Weights of a small transformer language model.
Size: 14 layers, 2 heads of 96.
Architecture: LayerNorm before each block, learned positions, no biases in attention or MLP, tied embeddings.
Training: a variant of Muon for these matrices, 307M tokens, 9379 steps.
MLP neurons of a small language model. Each row is named by its layer, matrix (up: input weights) and neuron, and shows model dimensions 0-191. Each number is 128 + 32 x the weight over its row's rms, rounded and kept within 0 to 255. Numbers have three digits each.
After each neuron's rows, "fires after" lists the tokens most often just before its 100 highest values on Wikipedia text that the model never trained on. A number after a token or word is its count.

L8.up918:115093137122069204087155108182122127199166070146166164126121107142104097165097142115168117132170117087111179122084069108149102176068121100127178167137057169162153098172129162173119144131112096172055095093129127168166137130153098054125082117158145184080126123106131172153107142132125180126098128123125113088161101137091069174166119145088129126106110096097111104162120144147165063100087113144108078142144179176155172124096143134119120141169120117120163136168143114117104141141101121196108118204084116156178144153120143118154090141108159151151125162182144105071089127075123161108
fires after: "1" 29, "8" 13, "6" 12, "9" 11, "5" 7

L4.up643:069100158143133100121067107078180123159121092104123154099097068164096167147145123080140090090198129111131173137156121136155177154093110061161135132129112130137155125151110143141096137107076167094077123136184132154148114116123145174147135139115147105097084109079159170108175091144151155130150097188106133065108141132128112126048078146092161159122159199155137181170124154147066223142172145150131121087171139134154114045143162135091136129136065059104187127065149182149094114124095115107146090147110120144152161170158096138131112092142151158155126107087129157099102127169106145124
fires after: " d" 29, " p" 8, " D" 6, " f" 4, " w" 4

L6.up727:150118159141138171129090117108068108138156103121054122075080113085093045126113115096111182145091122079144147125178155106118136113105072092151113084140111132145107231192170161172159169100125121139123084123159080127175172072141101213097119073172083141102150146137172182142097103143169153143123071140106192126133074065168113099129153100105168115065125154109175106112195148130134138117137130125147181092158137180197129118133152166114082119099137117111116129164109146159133145111101096137117083123131130115140127127131087121135104153161168107109077086151152102150175090159108115123
fires after: " un" 20, "f" 8, " pro" 8, " Un" 6, " f" 5, " w" 4

L8.up316:127143118111162122096097173136135142145090134140065052074168121117121106184116104143111133084170139112128088141086186160100137127125114144169122084140131062127139188108124122148101088097101160168144096184111154082140088156126152064131223123199182121103077095154116152105096147119125140157115160089130150087209134168108094145176084151083146139137092142081109146157140097146097063157093062157154123113150159105164138128148107133140148206099160121199104164112135108103150168061138136126088155178138127168085114120139157140148104108178095108053149145092157088134106142131109143128
fires after: "1" 41, " " 6, "9" 6, "," 5, ")" 5, " He" 4

L8.up824:147118133164151157097117153078157158151090085196155130130106142051104094141129154122018093135222141179097096129155126116118134133121084152112146174122086079081142133128088170178141203153089128091117128137137136103141141190170161131146116109118079151133084143137121142116088084156168137080166137121158129137129157119163098121175127138104110164155125137160165147058112100174127125148173155118146132105162135103138201063079117151164097147129164150161127077143097161101116121116121098101095094140154103146086103070154164132161082113126078201134097120106162180168118153133056096103
fires after: "′" 18, " al" 12, " Al" 8, " ro" 6, " ag" 5, "l" 5

L8.up284:136155146135134148108127141113153082180152028112177182164127142114153081082142146118124090147178105098143086110169155172133168127126173127118141114143096100143099147081076176098133126157107101149145144139130210134164071087099177111142144145181168129123126163127119137102138123149128164170122146044116122108132112120173130127087125130074124068128126144166151110120152146076150122164097118104083133180094145104182129126130120110106176183112092136126153136167144103093140173186064092138078170125163152136098184097182083073130127091084122213085067077093125167138096132134113098077
fires after: " as" 25, " at" 20, " e" 10, " of" 9, " are" 4, " the" 4

L4.up578:100095138114110110139176128089127144117102121117195134056127129111111087188167166158068132120187122059086209086161115115158138104142116080121132135095153164110106201165116151107077152125128098192170055147139135153087126097108139165168131150138145187158143079140160149144076080069156169171149116167191135138157112163155082130128086116114102113113150188153124125090141092096116120108074106159105134144099159146091115111141157078114195130116147112092108102169120116147151108097163096139103112140116102098058120160110177177123129073144111120041116133126135158141121171118163118190
fires after: ".\n\n" 15, "\n\n" 12, "==\n\n" 8, " Pos" 7, " Year" 6, " ==\n\n" 4

L10.up378:080129119138155175106124129094104103125147118112122132112211098078063141161116119123142154058096076163074112158179184124128111132135106077166142157139103183074132127102177136149112100164124141135124069098095188071119085064160110114181122207123128097115111132127140089117057169164143166175123120138150102099142132116074151119149124068167129165118141105152172143108148128137098087072167118141161112151175155087122155170159118127191130087145146062152137062106102113138115124126095123110099091189127144155170145187132158109141153125137120106123145118209115142163179128129181108061
fires after: "1" 17, "7" 14, "3" 11, "9" 11

L10.up53:160150119074113148049148124080144105133071131090080180112148168146106128116120077158082162135128142122090131102192127114152126190108102146156093154122130094063116155134106112118139155086108144083077173185153141163129076139143120185129138171119121050106073105129082111116156104136127153142170138103132125179101123126059159165117163152099128086107164177117169083129148089115110083155160208098103103095136118108165088134134144154128122215121050137142110102167075123162147098154111068170159099133167149160138115164168114169065053127150096148129096127137131125133104129149142163171
fires after: " a" 26, " p" 8, " d" 5, " P" 5, " ITA" 4, " A" 4

L9.up666:141169123173108147094112079113110101114143104139148112173114135126136092185118058092081108050160095174161125118097141120117102118092098150131116108152140151094092095109167128136121131110192142181118170177186160141178144129173184109130151157158118094159102094107072178151106123144116100130204128200174154115081139123104109134134090169184215094162121137120105112119151128109046156156056121143127136145145104146151140149072094100108090157131192067135114155107135121076117179114165092151112153106139134119111155173144189112072101147094113123108089162115147131136160128051082163108
fires after: " " 38, " in" 14, " second" 4

L8.up804:120055111069124137138068120118194101163086148138134154101186145086102112155080109062183135154131118132103166069169083116099138166088121119185168168107141121161143122149098154099151137151150142112068147114163133137124146148131114107173168192139126144129101147126156147182181195091105138113161217146060117126165128142133063114128129143132094117128103165170164102142126124118119098123114174066122118102092168186162119103152171114173154105097089181152098115135101099112062120162131184146107107153089186090131138149124123127085134150128092186136094138101119139096056103080160082163
fires after: " p" 39, " P" 10, " che" 5, " t" 4

L6.up894:115096131091091133080153078119099066126096117202100105119118168171125136133173130154119144093113142150109141118135136113102126159134131157174110179200123104112177123067122155121188129100082128063077113148136089178135132090143160177106146164135124191148067169127141195108123151170082110084207095174150111162059121146129120118109087107070138053128134115094220094120144106123074137166118094116133101202115093117112145152152127101077141156106163100157153118177157097101137111148089135082135150128141127112118176190123185118119154143125145094101175148183094111094135103118164115119
fires after: " con" 22, "1" 16, " Con" 8, " in" 6, " re" 6, " " 5

L10.up48:142122061169163120111146109110083098159108104069153134126137169140115076121175132132139148099151158199156112100059111127159065097051118117189181156125126164165082083134168101146091138146122075163127143159174123097152110126133186156153140157116081073097167178101146087134131126062196202129177113153154136083143128158144064115117130160135133117110168074118090190078146122105079130105108160074126111113115126058133115134111112117103149134164112141127179169171074099140118120117126098162148143098159084113124183098120130112124137135092146083111088123147111127160175185120117202156
fires after: " at" 25, " of" 17, " in" 10, "″N" 5

L9.up816:132108113078137138101168148174093084114133154104137114137119136140187142187103075117088151057147120102100127080144109131164174140111139126137110123091180096132128122108120190186128145105168075082149051112100120075164119081128178212138119137200135097121113111136170161157170117111130171176122099140108110113033103115116124094158087150099148095091096072136120068135166160111148098149112157177088082101083130124165086100126133190101100124163150059103152098159146149122086147133125115104136097129175108170086135125153161187154160156132101183115154139166104160156111165118140196154
fires after: " H" 16, " T" 10, " L" 10, " h" 8, " t" 6, " P" 6

L8.up467:166081110154141147086125139164087126111090140105074133132167079089133136152134132155181072093135121089127091131095076119164146102097061127114159170180101199130126054102177102140140164105148157186147117140142136118085118109178093144146135159118117153095151157165096177182169123094113154142106168049087163069182139186147084131076127151139157110154143153130163158116119095104086122165116113093134057147111156091164062135077127137099130102143159112139067121154094104137158165135115122079110137140086090135107118179166180095114138189075115181177167106121142100156116124080119162101
fires after: " " 31, "1" 13, "9" 6, " the" 6, "8" 5, " in" 5

L9.up856:096105108115158079124204142122121122155140086105120190129156145084087157061173117125135080072207158098112130145184120120133112164115123156143136092051100148165123101120079088081116133144119105149076159123129128161133091133115113133142091092166120176051206113138154118165151074135121139104099090103141134115146145110107106164195090136117151152109106168161115100116082142092130176167115143130096172057158119194080126127107128213165129129136114126075157139146111147098183080196125116187148124138143145130170122120159113170124125116118095091163041164112145168078133129095127116149
fires after: " p" 15, " a" 15, " " 9, " for" 8, " with" 7, " D" 7

L8.up487:122114119187086101090126100166145168123090110136191120151165176142233110081120145132153126131137129141173112201123183109082083122152164111128191164074103111160124121144094106153144098109106079068104209145143171121104153186158186085172150117127107120098175125170152110129094121105114145176072100119117122123113132117136163073127110170107116121130102142150081133092159090120099055138144147163112103098051129081086150073057156110150136172160120132143133124096119086102157097123146102102151149183134132109107148100181158145065110166101149120118121125098120148156104156137057080152
fires after: " " 29, " m" 17, " C" 13, " c" 9, " Ch" 6, " T" 5

L4.up724:116106103144096072162084123118119173155037133101151161073177191098094093079121157120147065155151109086127221116145083160146097155130161134108172106094107095182149128168134119102137108096164110179157132152081148177117112083091131095089133140133136171095115127169141106142116116070167148150081133091111123094141084131110109102141142146103105170109130204148136172129141099127089148100154168180067127104117173094154105111141158148174143089136091132140158114124150112115161122133143087093088110129180109135094115114126195143114108199113113107116140138054132222161133174134159123199
fires after: " P" 16, "===\n\n" 12, "==\n\n" 9, " p" 8, ".\n\n" 7, " |\n\n" 6

L3.up276:145136115171079117160125128128180118130150085145098185113176162093131132167121096124159105142194110201140139175086140174118107156120140089065090150122135099157120211132165121197129148132117197191130069143089144157134105161108117174102131120124158119123084090152094160099141092094113074152107179164129144108111187155138114147124180155112125151157140128161133120097097133159192098137075150197062162108087112112156116093071128045079165186118133088077159083109099105122118167160087124123112124179129089144137108115108084106146138127084099147096158117102151094081143073120119111093
fires after: " is" 14, " has" 10, " of" 9, " with" 8, " in" 7, " as" 5

L6.up175:105129180140096110081101127139166163131162123110120126117112134135100135118091166156138118082150132102118134113163147137118132165178057185152128097183102102135089161169131152127131115086167053093121122139120104123153064167147178110155119090182116162141102105051158169089086161071125192204137155100171149246125132120137147132142089116168147075200125132130100119144099065092123064102107141110140095118109149142123129127171127145146108116116192118100076125126099092151147099122137132213050137150128121132126156145134137182150148096154134163124083059109175137115108125077158149123
fires after: " |" 36, "|" 6, " Years" 4, "-" 4, " was" 4

L9.up296:104169140155094177149100149100173134126080082133134143104203063130137163133116146133143054112083116118106169143171124142057113097126127128099094100119164154142124127187146174084167141117142144102078172148080150085169174164123170125172107113159110118096157105193201115138157122102094115165127078096125141073153185155052161112171141094088141153173079157166137125119135086078099086112172127138135154101124147138133094102132144108112102139090044150110139137169116140173115067126102087165088181156123083152173180113138126109159118197086133097118095110124109130172081155126167129132
fires after: " /" 13, "ip" 11, " up" 8, " p" 8, "p" 7, "ac" 6

L10.up720:095106089137093077117146126154170100098106129081112112164118133116204093126197102110097116146125142145068089208167100102165112114104132100072101191169112153122144093111122147109099165174146091111182096169163177191167136124072108160098106192118157182121152122102168200143107135103137154113120105170156119115134092108144118122100045162077093081128140098114081107114141118148119093102086153135122062130102079107156129094093157155128102078101173150161154141166109117177125102146157148100125149123125180135151129195153173197165142132120146148123123092177098093143057101139160129143
fires after: "3" 14, "1" 14, "8" 12, "9" 11, "0" 10, "5" 9

L4.up461:079123118069091151128163111115186157130065163124155187084152180112122087114126176113138120104122155111155222123181116133152155102178179117149180129071121152128166197089077114144131111115108086127107136112127151195111059071063093136109109125156129156213116076142160128147125099077132175195143082149159141142138118144133069107122075118142165084173150176092116121160121123138108129097139163123074108085105151106116116108184164115121101092128173164081139108103152109074124144114150090104083107128167104104103120120131135116177211144110153115117147130126108134155135205122128118157
fires after: "\n" 20, "===\n\n" 12, "==\n\n" 9, ".\n\n" 8, " |\n\n" 6, " Pos" 6

L8.up381:149086075106132139203132135173150097141156084127204103126129147084152129114155117118129105071108100152139122144173138042064106135124128162104136172146162154139182124074137103166130135158114118153079126128119134112132160145137099174150200130184092146132188186117144101113105107176146149126109143127152120155039160130147096154118070101108155117109132120171134114225159094066134087156136135100187120116086105101162130132169194082145157118087143153160112085124071123085101124102154148147135086147181120139089121107158090187128084159097103127121125176099102065162094167122105101087
fires after: " " 23, " the" 12, " m" 10, " est" 8, " M" 7, " S" 5

L6.up257:121162089107112167130166134102137084102153085081117143099120087138123110139081173168094120152153170064122154116138131147116138047128177103080170081108173126133126112122099179175145146087127094133120129084168099119129118060117114159124139173174147078145085157173131113155161115158139091116104080103230154129139177124100097099167176096101128096114106093154136104160151093102170148172111097068162097114127082103200110108109096119125154169138159124082162171174102127118157134077193163144157136088206119167107146123144092131138168101097118119126084142143107149215103175117099171140
fires after: " L" 18, " El" 16, " Le" 9, "'" 6, " H" 6

L10.up496:150133110109171137103127153091119124164182089132158126173159095109109164115130141104154139191146104131179167148113121129109109160123129111169125099068076150056145167111099201092154114135108129112108088152095169106137140114134172147165158144124118123102158126098099187115198132102090120101122159127151183127153075122184085082072162117128169065168167151105114078165119060169119130154125160110156091122135074102130130158175106116140174171124102123124195114068118136103099144127052114151135126168051096140123142110113193104125050184090095090164113139104121187097118191154109133106
fires after: " " 21, "et" 9, " At" 8, " at" 7, " the" 6, "t" 5

L8.up114:132156173147110173136141128103138078089134155109064115095078130128126070138098128142200184106082128056151114152154128158136104110113123111081109131145130161130121144078161152096145114140120158093149092190189125144121122044129170163112092209136088161158033114204129052115128159122152148176138133141220077161107148084092127157126112146066103097114113126121132128125130148144116124083123121125129114102097091140100182178134081145124120160077128180142159093153136168105127138115078132112120144111094091112134132158187178111107106185097164131174148113163141124132167113075154154082
fires after: "8" 29, "1" 29, "9" 17, " ass" 4

L10.up619:135098195055124095044134096123108146143170109134182106094136127186090078144156129171133183112086118147162122145108157138138077123127179095137200120090127074126135171149173122139120133132122154144089133125100180144107107117113125134173111048101036102088116133108147149188133133079139123118075131106114099158091125134194137115101104150118118101193123140171147158113123141109120092118071159170147144108132154150128138125149055087157117072112138186127099102097157158127136108151145130144121150105154111121091120223145149190142180057160138155117069114175167157113126149089119098077
fires after: " |" 20, "==" 12, ".\n\n" 8, "-" 7, " and" 5